Weights of a small transformer language model.
Size: 20 layers, width 192, 3 heads of 64, MLP 512 GeGLU, vocabulary 6370, 10.1M parameters.
MLP neurons of a small language model. Each row is named by its layer, matrix (gate and up: input weights) and neuron, and shows model dimensions 32-159. Each number is 128 + 32 x the weight over its row's rms, rounded and kept within 0 to 255. Numbers have three digits each. A neuron's up and down rows have the sign that makes its largest values positive.
A block is one neuron, or neurons of one layer that tend to fire together. Before each block is what it responds to, as a language model described it from the Wikipedia text at the highest values.

Description: Before a number. Spaces and hyphens/dashes right before an upcoming number or year, e.g. "COVID-", "(1909-", "early 16th", "from 1931 to 1939"; also "List of", "won".
L7.gate78:089067108150166167108115158143090127085118132085173129169132091176135165169148108058134109069124142141098152165112139117130085076171110144112143104055082105116198134113133159117142087166153102179139159087089129171088100168133084069127142083068124115093144074141163109141078172097124154141071139130092102102085080113158150198124136138118119144190120118133179111118173082107128144115131
L7.up78:125100102103121194130122099117113116116092135100103075165147155165168124073203139103118173056154162129196098148167212122167106119128122110156135192181104077104143133128143078091196134110093139117074112153099151144114167096125111140156117156148144102103119118126176126149186172134146175092123159117135105149101144126170115154097150084066104125102167103132144053155149124155129144150158
L7.gate127:165107143104099084096135067074116119129128123069104127149141099154116156156184109153118096193110120109162066120152110091101085155116155144153130158143204084163125169104078165166199093144163106159102118176166176119118124094067123164078178135171114058133080119148133110171084146108141138139150123181134142151101161107135157140169118079143098150136092132081145138043104115111141088103162
L7.up127:148129117149117176143117097098105143173159068120116084101195072134236080055108125115146098054143099142139160128150105134130103109118075106166155149133117115096096155141129132153145098131093121113087126152188136108110062120115128154109148123171113176159101092218186107149130102098165168153139121138092097164160134086156121087178156134146088120157089149140149130128121108096180084168075
L7.gate212:132141140084085121104139180124110126118146139161134140088093073120220080058138127119109082126109096172170164139170172075105073176128125172067114163106157131130176109104125121130127108124172134092115111148161089114071111121128115138155174118129116162124109108073091111120148154157083134129114139116117116180098085124123091155079136078132178197139106158127126138134125054060070110108148
L7.up212:151096098123111121105112053129134091084153071177108053143181077110102064164111162072123065061087144124149060139183132116097113097157135132154107111139108137165122123153147127117094116105128130121116160162106120138101190126144040081114143157110145125131124151147114089133102139120151153113154058138104148159111114147104110118138171090102204143135116083165147134151126126094181196082118
L7.gate475:204099128109139140155101121131125126166061142125137173141061127136150112139144151103112096114143125048088160179125092120126099107070081208113187164153136182147092132125094182089112092153121129122117091148158096127102162081126120080089156143118102114116135058134106125128174103134130146167160100147188149120102104120128163118152110159093168114134141152129146192106126087119096127103127
L7.up475:141130129059158120194143132143121140116105145143116100146107093142114162107129133114217120122159103130080066144118150143080131128118140155074140114170065175135117068162130124109082110175123039098127108125131112124086221097128148154151122080115152151161190176154113162065108154109132165137169127110146180204149121119166112094171125117139131181137083170078169124071142119060144098133116

Description: Wiki section-heading start. Opening == of a new section heading right after a blank line (History, Career, Awards), plus section-ending periods, list dashes, and occasional mid-word name fragments.
L7.gate84:173163198139119146086099086166113117091178118131153166168150095058175141092128130119139158169119105136122136109162153110120116088134149091137143122177154047109127093159078133061079212160177101143113104140155178113064114148143122085121182159163112164122163105104117135139080114118150076160108089173100157090045116173096175178119141173118101112102132132121100129185147126129137186166128
L7.up84:179111154143127125147103098138111084141144168153132148188155071056158144111132113128175125151094143146132154101179167134122103112120114073144127161164150054134108118154097128092167139133119142144153132119181188112101088195153115103106136167188131147117194154137113102110068141152195171147124153149111124145024131177116174181141142135159065150163145073155105167133099160107155145156127
L7.gate121:136151118168165195106079124138110107177152168153117107168161039152094100162177193102139116102169114158090065114133126178143164149145111115172113135153149124137151091076147145115132167107099103133138130187188177081127183159148109146157125104133079150120111131139115168175151171165126128177130161181090127129080128110101135193132114109066134129133178093102100160112083148104090145145171
L7.up121:129138169164132179083124162115099085114142160202100142145150053101109143098124190104122106089147109115156108133133097130161166162184084168110102067151074099125107161146146200107140157191117173174160125110133207157111199132091107143180153139130081134141162097124139179150094108157165184106124165168180117190166143136142144174139123105111156202131151162162164143155137163134106119158125
L7.gate338:149094139065144151139164148137158146146154123115118121102122098102061118099127147161170125123169113166099071165120137150119170175148087122066112107132116123125099118126065150110149103133174108146073127146108176169123122145074149069101173127071136124054143120135088150139179158165109158114155239156101148169083139167129109126120177185155155181214177137191129143177099144134125164138133
L7.up338:177120121126193137134169176113139186108143135105128166106169119109066148113124131135122073109174109120128089145113114095173190126137082102102129136149132125124151120129090126060117147130148125121078102102144065115106083092111130114158206153030131128098094133167131155196134209147090094141109218102128144177107172126129095119188164156147194153147138091160147142180072130116124149130141
L7.gate488:158081096141121183146108146178137181108101170135133167135162062119135148180070066159099144127081147139181159127166155131094063112172181108141082148096095073148192111121147162089093135195129090109124109092087150118124164148099172145158143180144102075129189145121150122117171131130177072122129115108101108070112158188175116112181050153079169115125151158110148108096099143097118141142092
L7.up488:093119147185114135109102128148120112134101114097122147117150057133107151174130134121114083090159131080155150180153113111109058134110158130137115139116108144156157131130162117159126195171083151078161083094134164165034145146046094127143125114141089093127146099135089147081132139102089095124123092095104161109112116118201142116165153111190176108140123133134133116191087087111104159122073

Description: Mid-number digit pieces. Digit pieces inside multi-digit numbers, usually just after a thousands comma or a decimal point, in vote tables and statistics, e.g. 4,'42'9, 383,'82'2, 13'.'65.
L16.gate32:140086121083082094137098117144117143104142110167089092166122157149140095156125107133100096082070158111106114119127121154152140111111111149014124143108053100144137100107104131160199096168125069175182092130093091201168111166080107111137157052079112143101091087110170187137119148098114125091118125146164112136156141150168084097151151173152164158162113124113174154169068220088102138096118
L16.up32:103193162153143104161126109168100108154134129150157088117158105185152147115109105121128132063125136169117127102146162134111153076123123131157179143141177156161136118140107151146160128139111139107156171083060062167110181086144117120187164123097062155162145151122074109109061125130184077116122118151127144102117137206174153140105114107083142097177167117174146086104113070137122160127039
L16.gate221:164131182111132171123141106113090110113156157130203129118118128129112113174109104118164156060099170130156145146115154146107103085160158095136136138067142094134175093123144119129106094185112138106185149087170212135146116168091084146072141083096186113095141181192076083119090136160138118223111110104148137111122155147098118149163174166114128137079152120169108116153091134135108120150131
L16.up221:095105151152130091202151080153071092146151091186118086088110074133150065107125159117060146100098172151156074149131114070135074074109129108125161143122099104182196144184149054120170123168152044181124073109110135076138120146148113094111170136142215130093160132114074172144143092137100147139119111086145108105121140112158166152130143151128160083114198100110113109146080147146146113174144
L16.gate229:229117100149133143167145194151126092145136114116108083102167127147109136109122108140123185112141141205135139124110144110165024118134135100094127112134102145131186098135111149119133124134095146171112145102142116172189116167096117082059117069118115187173140097153109159122146129128096200139155196133146152129127150153158096194106128140173198146098171097138097078091076140087141115110106
L16.up229:095167073092122086179147176117114165126130169145092107135127119155154106093132141149108133088114120178148168156083154159084134116043137148092138137113153121094211124061107133133152130193161120122089157149089108143115095155101148128105070118122111163158140074160119117176149159155132050105121119175145065173117064116112135119095081152188120115200179157122111073165054161161121120182168
L16.gate257:134055106174127134134138124155169093129113125140164098139131136148159126101161150120135181114130144081129166101195176138123175103072136111101126161104091157164145122144101131057125084162144170156145129155101123155128135102162119092158196043120107147165115186136066106138117126151095116109163119125179124133110143100160165148160080114083231085194165145137131160111100134136085125119151
L16.up257:128093150153184133081149105137161161165121177121083098106127149118088136120138119100126209045112122139175118147120121071141110093114149107145117165141178114118121075068109156092118065173110110134163141071062145123100148149132106115102129119175142185170125136100095149191112179140092200071157120202117081119133140157076077137180106138073163102140137194167163120128142145074151151083156
L16.gate368:148145136190121123144196152177118165099134149123068106096198143162121126126210151114183150085146146135137162092113158141081123122070149151113125150122116111143115136089148163129121124191150097132078108135127102145168098134125113126217052114089225143131142127152169105194138161136083170092123226113153127083080126118123128077176089088117150143164135154112161101150118130144159177093194
L16.up368:179137135116105211119133133141055104156089138078120065085132122124135184133121118181148146121087103101151131057118132086157115140129180173094134134130139221126107163096167140098104118128172133117094128151139153186185080141155100111114131100040121147089156142154153140145163161198112133184140160084155093130093078115122105107155107171138180082123135105144108131146115151178086198087129
L16.gate371:132104152195095116124130111173079120133188183103151103138081133161077196186133097122123121129126166095120095101156181152150103129113124156073068092090146119153208094136096103121124136121112158101174129129179130100085126131116103059133135096081109136045048130144116133194158126104099113124151133131119153052115117123164134081151167153094160075173132152101111156147086146096142170095163
L16.up371:072128128169131111133088149092132110120116115152107095165136145208197099098155152157093110115077105142101142093083152140103172121085150106051198176098117171143097142132108124151130191172167118172144124164102110188112088067133098119176121134109105082134114162128065095181109170117092136155167119117121100136147150132169160180152120095095152190186188148121120126138122167077126114106132
L16.gate398:136170135193126130105092054071134113148178134100120188093123134089150148144171123116103096180132086156138116123178043182065146096089086142115070130085095105146126124100153149114120111110125150143162094124142154109131120094166082109096113029150099159143144121092099171228052129162107112130054131118082162108178135089079145110118155138107131166163134125131069122126067111117147100127148
L16.up398:116126116135061114144116091087066143091160059163157043128113161099054127093132181108112085132147130166134133158130136157121106142149141155091154107100147100075107114154076146137146102147095134112129151134128138103085103175117110131110181091177128113174134099148106091149172114101073088087189136136115122178106170137147179154143221143145151124152193136126197133086082150043127146184128
L16.gate419:166092144123161126162123107156104189121158105091122107090140120153084095135170125197161103132089142171174188112167145098128100127182152125167164178123122123117139085103147120074137093129122094141153131056108166126133149215139144105154119087063107073080126173102177103125147148102107163165125108129085167187113126081145127127145114081144179171139180142117163070111066134128131079112107
L16.up419:095090086116120057082147107149168172128125105135112094182082133109122109181154159167140115101059092149171153119148127181116140128123146145105092149158132132167159132057104173140169134118140108110127142084152109124156139194188139134125170119137092194125127059093169105186108135125142109113139081081114079116136079165088206085106081100097113135183135184144090067167093153173140125088146

Description: Space before a year. The space token just before a four-digit year, following in, to, a comma, a month or a table pipe, as in "in 2013" and "July 1998".
L16.gate69:114135135096104133118161179152136135155132030132128126165123116168111066157093141091134151145192094154171137153180090118180110156155114162098095148117079152159183090094130077100159167139064082163147133089112088136150138085116117144100103045134165112086086119138126134081120104127147095099142163148122161105147102110107103114168122123121116163135095115075181130116145140113128152172082
L16.up69:108152128133128140129137120136183123106056170103134159101187074124127148127179107124142134118128172196182178125151117161096167171182131119175114154114086104076165112098167125197100135140127101099200120108200103106093112138120153150098143076103137081139128142101093138155122161117115187083144093129103094090150128109223122099143134110176129151125149160149126143161158137162130106073096
L16.gate78:137158117106118089096140145115131089147123160174117105112183222105131107127147088137168163092174140127149132065143105130153091153119124111158124072112068102192128172125126142109083208099089149070131081158162087120134146147102182164175117095189163126121064104105119111157162135114117115092130060122118165135085190120124116133083150120119088111110100110133193123071123139146161161155107
L16.up78:100136094185157124124069102143119148138161125106128138141105103129145119083147137132152111159109092134104074156144154126144103113111131159144099110194133122123183154211192142104164107126034138161111150173092157145126103133189150096162154169181104083129079134150089160186133153101124138148073148091103138153191112137155134160117110155082134171110197111111138149195107165089136208111131
L16.gate99:177147097163150095157131129119139115150101147130161143152175116116178177157136155153151094108124121130088077073172134092190121121116099105133101121093126157194210164140086131137109101094198143109159149147131137177114146152151141043119151151144103123082105102182169157087129129152094170160102175135089147189109177101121132124191088146091134172117060128121064146158132116119168122115112
L16.up99:164102082113136163094078058156152078106203169151182108139190101128084133103146145147107113189108119076164148125094162091129142128144111094166151128104069183094158094163126105104083121127119182082143081126125071103099150114100168118171155069141144129120123061147142142147173148119133116117094139056148051106143109125092110108131149174101144102131116191124107142124143131117133132151112
L16.gate142:110135139131166183108136127129131115105124123102142124094134147130091119157201147121174201117129118173126085116115145129104069158163141082136017124107110123185152143163160124186120075155103084089154136122095054121138122098105153107093135095160154141119151202133093122145128079141088105101150124105230177098167111144125141126180156100116117141119205087099153144104111094144136148136133
L16.up142:160194096119185143204130077147122188143176114140112101113089135138139102081094085161038157117114095152155132130144179130112102186150083104113175145154083133137071091145078108152176042152130105091141074138157186138168158156134151100092141113106126125124125080110220164140154107150185124095129077141143158178202096134159117123132129115151129152074115140080081104099143121074145130150166
L16.gate144:145126144122134098163162160177170088108110110151168131146133099117105082101122114060158088108175143098164100066105136097119150167160096113136113119123127180109163105158114098130088088137112188182188109147163106117163116123084142103102110083114079097176057075159152198151068135119125147139185098121127120074174145132140125141124085110084112154115092088114076102112116174095131149129164
L16.up144:150129089113094127147138095137125062128138130118109168143108182127122086119143157105102153166105093092140125119119116146124154148155075114145128086113133090104114107104041158146107132166169090152142113159118078118102157145113120142062154164085135162159114053110095183128104087153102145161165130091146099078150097147162142127107160107189100153080108165132105102076214076131156136061180
L16.gate250:159149110089152072103148122166082140157133101164139183160143115081111118129128191111138136118121142139086157103065173111066099179106104166141128080145155130109158107066111117096077069130134132068162103141151110169162145187129077076124206130094067149118121124119181133112119099153077112184087109136138158115107133145225140113102153149085109131069132105203134149115069104171114132074140
L16.up250:149060093141117067064113206138087118123128115114105124057102113081077120107096162188173082121106111107144130127142127149102048166093102090158153115053117195112126178121172141148074118130139124138185149109133122101150127077163118086171130121123176106166186106149186138088162145140125158144164062103165113150107145172129104089107098033163132152110090090109090165127119081160094155115119
L16.gate264:195070104113099186061093108072092098119110094159148174168064119122148142106082119147133094155143097174086131109132154082117133139171102102109089148119134098182137192105159150093133123106087143116130123158189135126124104120101150092114181172129085130120156097154101108084126174128123165125169117191149116121167162120132101155131173127114179147091131093152149174120112156114085143130095
L16.up264:099132191124148087140116136128112082162119129129134191093119156094121141185060118074121147134144110159079152130135149074105131138126136111097160101135120072141132124084150107083117172095082131099198115124110150120071117148099095146116103131219135123208044101129143174136123131087168144109101113116130081147135082109092161172187121143095147124118086177138076130087163161132132083117092
L16.gate464:097112156139179087124102127098163093179140143147134117138105114077121108130114104166116109142127166116123100176098155169078121120130175078185060114120123117125170132192100073087138134194134185137159086103152119188051135091100093060113159083175100116125122123144205126066143101151115108123142182128203072123144141111081147136151107149082139180100062180181086140134140111084113132205125
L16.up464:094063091124055162174084137148104129110198085112156105140128153071155113192124131097125145070141141107164142059138129133103082084164116091102171108176144088114084095119116148130150112082135115161116086135143097101131101165140176086110065132137148184072125126159189126129196148097122141161133087086134116061084130113138109220111159157145150124154134110157135110124086104131176123097066

Description: Decimal points and mid-word pieces. Mostly the decimal point after a leading 0 or a digit in numbers and tables (0.55, 2.3), plus mid-word fragments such as infl, rel, l.
L11.gate428:143134099112191151116082159138191059179154131141113161108107039147095134155128101108112080056133148088126096107147145065115135158145156168142173102123063121193119126149079114126142137115190098125131142122081165091146173120157126101127141107119124197116126184131130097151193172113125155094130190186045145150135138157175111171140103092142116130151169100102070151134079115087132078138156
L11.up428:164169181123135142082156109103183105114128089155146118075084121144169199156078162110148101073095083049076181153144063122163125081122141101116091152113146066119127096151116151100101152141133117080113151126122118114047113197119111101142191120091136114183122117124079128105125150124072153078114098124147141101146142120127165112105112103034137095161110163179155146175133153100088155099113
L11.gate511:102118129107144149116104113166150120150124158118077147118129060191135124207110133133150116102130165180068113112174088139138138130084110160151168099129082113138195118052103167123131155118127215121090132107120140167151141178126140084111116123077129133180110175107112142136115180145141141178173117137107157097121075167132203180084081182147152114119164105136105072096110175135074157162130
L11.up511:152089098094147111178109182122156145130064128134078100126104117157094120155211048197113154135097177108100135080135103134104149113093171144118103116169073119145112181097150169171089167171104187108053105110128129070132110146151155139131128084142123103128098197101125136139094154165142135105140136140107174135067164095126134156132101134111157156155081129098123066134120110064122118149100

Description: Space before numbers. Standalone space tokens just before a digit follows, as in dates and labels like May 3, Route 42, Type 4.1, vol. 14.
L11.gate418:155149200143188094147117107090154093122082070158181086137105151125133117154108157094126168130167092059113108095136083088159071182193088188166158104152092110100117144147104117095116121068078154169067129160116133146092103147077116076155110139114173116149140135094124164108078130168091143133183107147146187091112112180085164095072093155153154101107124116101125097147134124134190149057128
L11.up418:086111150136120139143113144122097082089150133152130138111080143101116089167151116120127114145201113147090064129189162114112116152147144152170137169122085137147148122087139125159168100140136131113151117147172146107117120139112120124118147147155143165099151102184198114057129140087092178125082082115127077140128255085105094141104132121104186138180127148090158153092164111163100107111175
L11.gate505:154170139074127046172068156169118161126120091139092172068134097133117099127115103086198125121152146115121158121130143100074080164143143175106108110126127127124162113122125094109121090103122135095091174096056121132137221097171101109140186112110114112157204111140169180106112155131090106153186085152111154179113128093177170125125078098110187152125135143144098119113114105160083144101144
L11.up505:077120091085146062061105176090148122117172139196125126045147123140144151125185142129094130098127156133125141146159115116146164110123122166098175126169121140113074135140181136087081067139176114093116146203177072103147148094086084167124127124157079117107098135078175108150142131084115117173118118168105080110112090106137185137107152176088147209154085127122171153203117162120151161066099

Description: Word-initial fragments. Short opening word pieces, often one letter or a prefix like dist, that begin a longer word split into tokens: dist|ance, f|ees, tr|aced.
L7.gate156:168148163160133081073126142085167166150137159109071117167085050164176134142076149207118167193116111139170131147110162125117106072103138147154174135109092074087150117130182075147104139175095111128099090113108081130102144125094150196133092136101114129090191062096154097181145167093061169122101156094149142084087110109168136150147136075138144129154213142188158090146095147077127084153112
L7.up156:145105126097126150174120134164113197145181169219157141168047129184106157075111167181109140141154109135097105113115107172139126152111098162117094092121138063110122149101116115168083100174135097152148129118198138142100099186144119082078113087087110146169136120124120098201125155124161119127119134111111180104048141145153146085113078074117154078150188142189138075110111160074159130078116
L7.gate306:161110107070104121090092133139065174156113103072171116155129147114092114144157111070093136130136102136151153114108157075118141150109137099108110157148110137085122150185127148072163112122089109135173085096130142138162121073126103075097104124084144115183143097133091213185098117117180114117092159140127139106144113078128042078095136110108134148157111129187147135090077077116118124093141
L7.up306:124084140086131110043123124180101120135163155178100172150213077088144130110139066123178127111139154173118101161135168084121155142079199138094141084189120123151097126110175191191179181145174128078134106086143109137149152111136078100089085125097156134133121153090110155127085070120151128150087161151085161091085166071092121093100178090144150140155159096154131134144128144154132127123115
L7.gate429:184099122127095111074044082090127099140139166085150175107162087149138140119067122152155030162091138126139137090145123137191158150139134152111115098108149117093059126185101051090086119135082126127097104126114115135187088169128124097086115116117094141099154163100124175150126155163123118094091145158121102148140130106106068136128127131159095121189143083118122091128080117126170120121117
L7.up429:168050146129133080102175087157129132146217080116110119129135096126174149145149095141105111124136074162130100085167067129128131162106085106098120091157154124090129116108113155120139152181094164169123087185163082097146114109098139113095063163134170167106058167129088166136103176169055161108124161127208104141142095105051157032101126103140134091125122062131120106129087144132106141129126
L7.gate497:133155158137086171128168035129188111186138173115089142157154116117153131133103074158130081112173086089110144134123085148130087111145149097138111099124168089117124116112112075159165139098176123151179045141142151140121118103126169096102168158136167171075107136137211103153119125111090165135150132104152127102113147137143099129121133131107162141141142188086132106227134105183139150136097
L7.up497:050110081106116118104100169128127120103063094105093098092089118110133134119120127087154063129101078090126105166163129120141110200135165130031125082132141129129171168186129113127112127168128138125094073127142116121141127101099122158194172170141118096181186086161167149168069115147106103141123151087128070132152190112136149103120119115133126139130154184141116075088101106102167129114138

Description: Mid-word and mid-number fragments. Word-initial fragments of split words (sp, f, sc, emb, as in spies, fossil, scores) and digits partway through measurement numbers before units (15|3 m, 6 cm).
L16.gate82:103145146076190088063117132136180127091122098107136087112088144165174142127163140118134156108080138138151122152081085085182072139113126145132110085139109105164177134117111101115125172133138126136114149130130098115131155071101141104175086100104211107137121074111125130113102120135079153148076177195103177093130090129090147119107122120128108151174160101100098172190091141092113144142156
L16.up82:208155152164122107111148138123168146048110080098137101166139154168104165124100128140191186145079129147143164087155099138163144146121106083109173147080128106119095097127157146097120099107183105069116115095126105155139116137064121127123151119130116172173071086127109135124100122142198134149086125074122106130154175107127170165163124064183087121120147112123136135193170113121149109105099
L16.gate133:158139104121146106163195081115131174098056081141152026098165123097145166108089114106145123118178162127120147131153177116122113105139160121120123125114100170101117082112104146106116148159175134124124136100074144121090139174125104134094086153138176108154096163100123127125142082159063143133165171152154100117124097162120184104064090157159102153173115162133108111123115105123120134059123
L16.up133:142146076116144101095157148073071177083084128166177094096143132061148132128022097096167158096161158121175127145171170113137159076163140102117167162113115165165113061142114167136099161192124169100153129123172135170144182096113119147106080088145166141159103113129144144147135129150057196167131142091080106071137059165124121129094116118110130183137165166123096116105065128092135121102134
L16.gate263:144150116137118154086125109103127152105116116195084114152141137102169041119138127129170133130085106162160220150132107108110162073190175109051131082117119163093126110151115155131106117139099173134129127111169096158109146083139172140165166186172087085149144166125122158072136108163139070102159174119156076107127096128091083106136119141177078153111143094138149052074124122144149149106126
L16.up263:150114110155132163094110129142157175134117147137075129205082125123195122162122132154196158102116084073111133128185136108144171111115148094096126101105095109059068130095160108146134136125087134097140125125135096136148089137084174147115189061125178129199095150144136180144166118170181122082103081139144058087078125133143112170185122213133102164129128158142153114067147104141170140099182
L16.gate298:145095091104171156147107110164141140121141111080134168160166192123147147141178107136168111149134111189167133129098138159099096134186194117128221149126107110151131134050131104123166080171108167124134131120034147126187149146171147136133126142090130113162122108156155145149163144100124162072147166077105108132129090129144145094136107214160080093149188167106120123085100086173179144145114
L16.up298:170109104106102120147131156111113110080150090146090141111177094114129071136145171124155105095109052167145179044138135123116123144163152110130119168189145153087114128101137143183127155073146121078141129168127137177170110080114183126135150106109099130112131132159096164139106114174131136086134111114140171122109074116078144082181075131101133128106090144146142098187080182126200173144152
L16.gate332:091159131188122125134114110127049106101088108096204101151159169124133133080081150083112187160190119119156150068117103078134206185157149143157125155156138141137086093139165108152137122160093146168155112122091078120093103140128143150084097103127171170102160087108133109085144127122128158145155124116153206108074103117188223132072107168132128117143141143136176129116095104131116103102109
L16.up332:133165181179044117118145130107120140130145095136137109094147117173127132114100169145126060116129044164109165151085099142132114126126039092136140117112171104151140145170115122076114103110193126092131122071099118165116065144115140141106150138166148112194163170138092108155106121169182082077109110080169133104102127172153101159159125138173139176165189129152145097106085100151097125131095
L16.gate336:121145079121070168148078134191125197105158133146148069078162104152083136147175093128097112053097085107107124161088103168108128124141156121114116113077132173093132098046177073171097147156150081154111152128148155125192157058124149155205112120137128201149146177152083108111100117085082154079151124085113130101129115180122139133107161117067117151168155161114126129134211107140105104113157
L16.up336:099112141173120128082115139092075157140151152149140126099103145099078098140143204103086105132154087179106156093103139192202120121135095133166148167097140116143164109149111086227050096137111114127171066120188122112150101126137143134149085058093156152196190112128117044107127041144118110158119112137134144131136141104109151166141143147113130058188126152160148115202041107141148127167207
L16.gate383:129164176141134112151121113156107167115165117116138110139121086110177120140123113157057096156154133163121127089181087134115133118160087083148145166086068179159219082131150109172150116164106129126134093096156144128159134095123152168101145141154131055070095131167140128113113116127116188159126143125093167102128116145115189098101103113143148191104141118149169118117089079093136086121062
L16.up383:090129159136090168093110137158125103167191144159121124141180127114204105121069137095114155124172089166152145130157077161121082091109111143108109076173161167166168144119052128171182114185124165095143071119144065149104133078083131110134144121119138077158150106103147091111131084077134147162141165169170108114096093090152105091143119124143114149059090088149194162122159181128116126126092
L16.gate489:185173125158154070152147104124135096089086121145179127102122051173152087127134116140165167059149117051113136109125135093171133127139159180069104091130150095148111179136141122155101168128167127168108129211114118144141054091137105204154127128150131080114179095077112102110169109171083122150153156119099095108141072109107139086133131105092159111138163152113162112089114104122077148165134
L16.up489:139146082174137114105135101118164088043141120167141067086080112097137093070078101167110094099061160158081151122129158105172117117143140173124118066134092156114134142114130185167116126138153166055159089189083130105160104130087179104164083110149125105173122115147151144105049162098135105139187129111147137059168119118181120091144104110123169124116146174111120130058117128134105121089086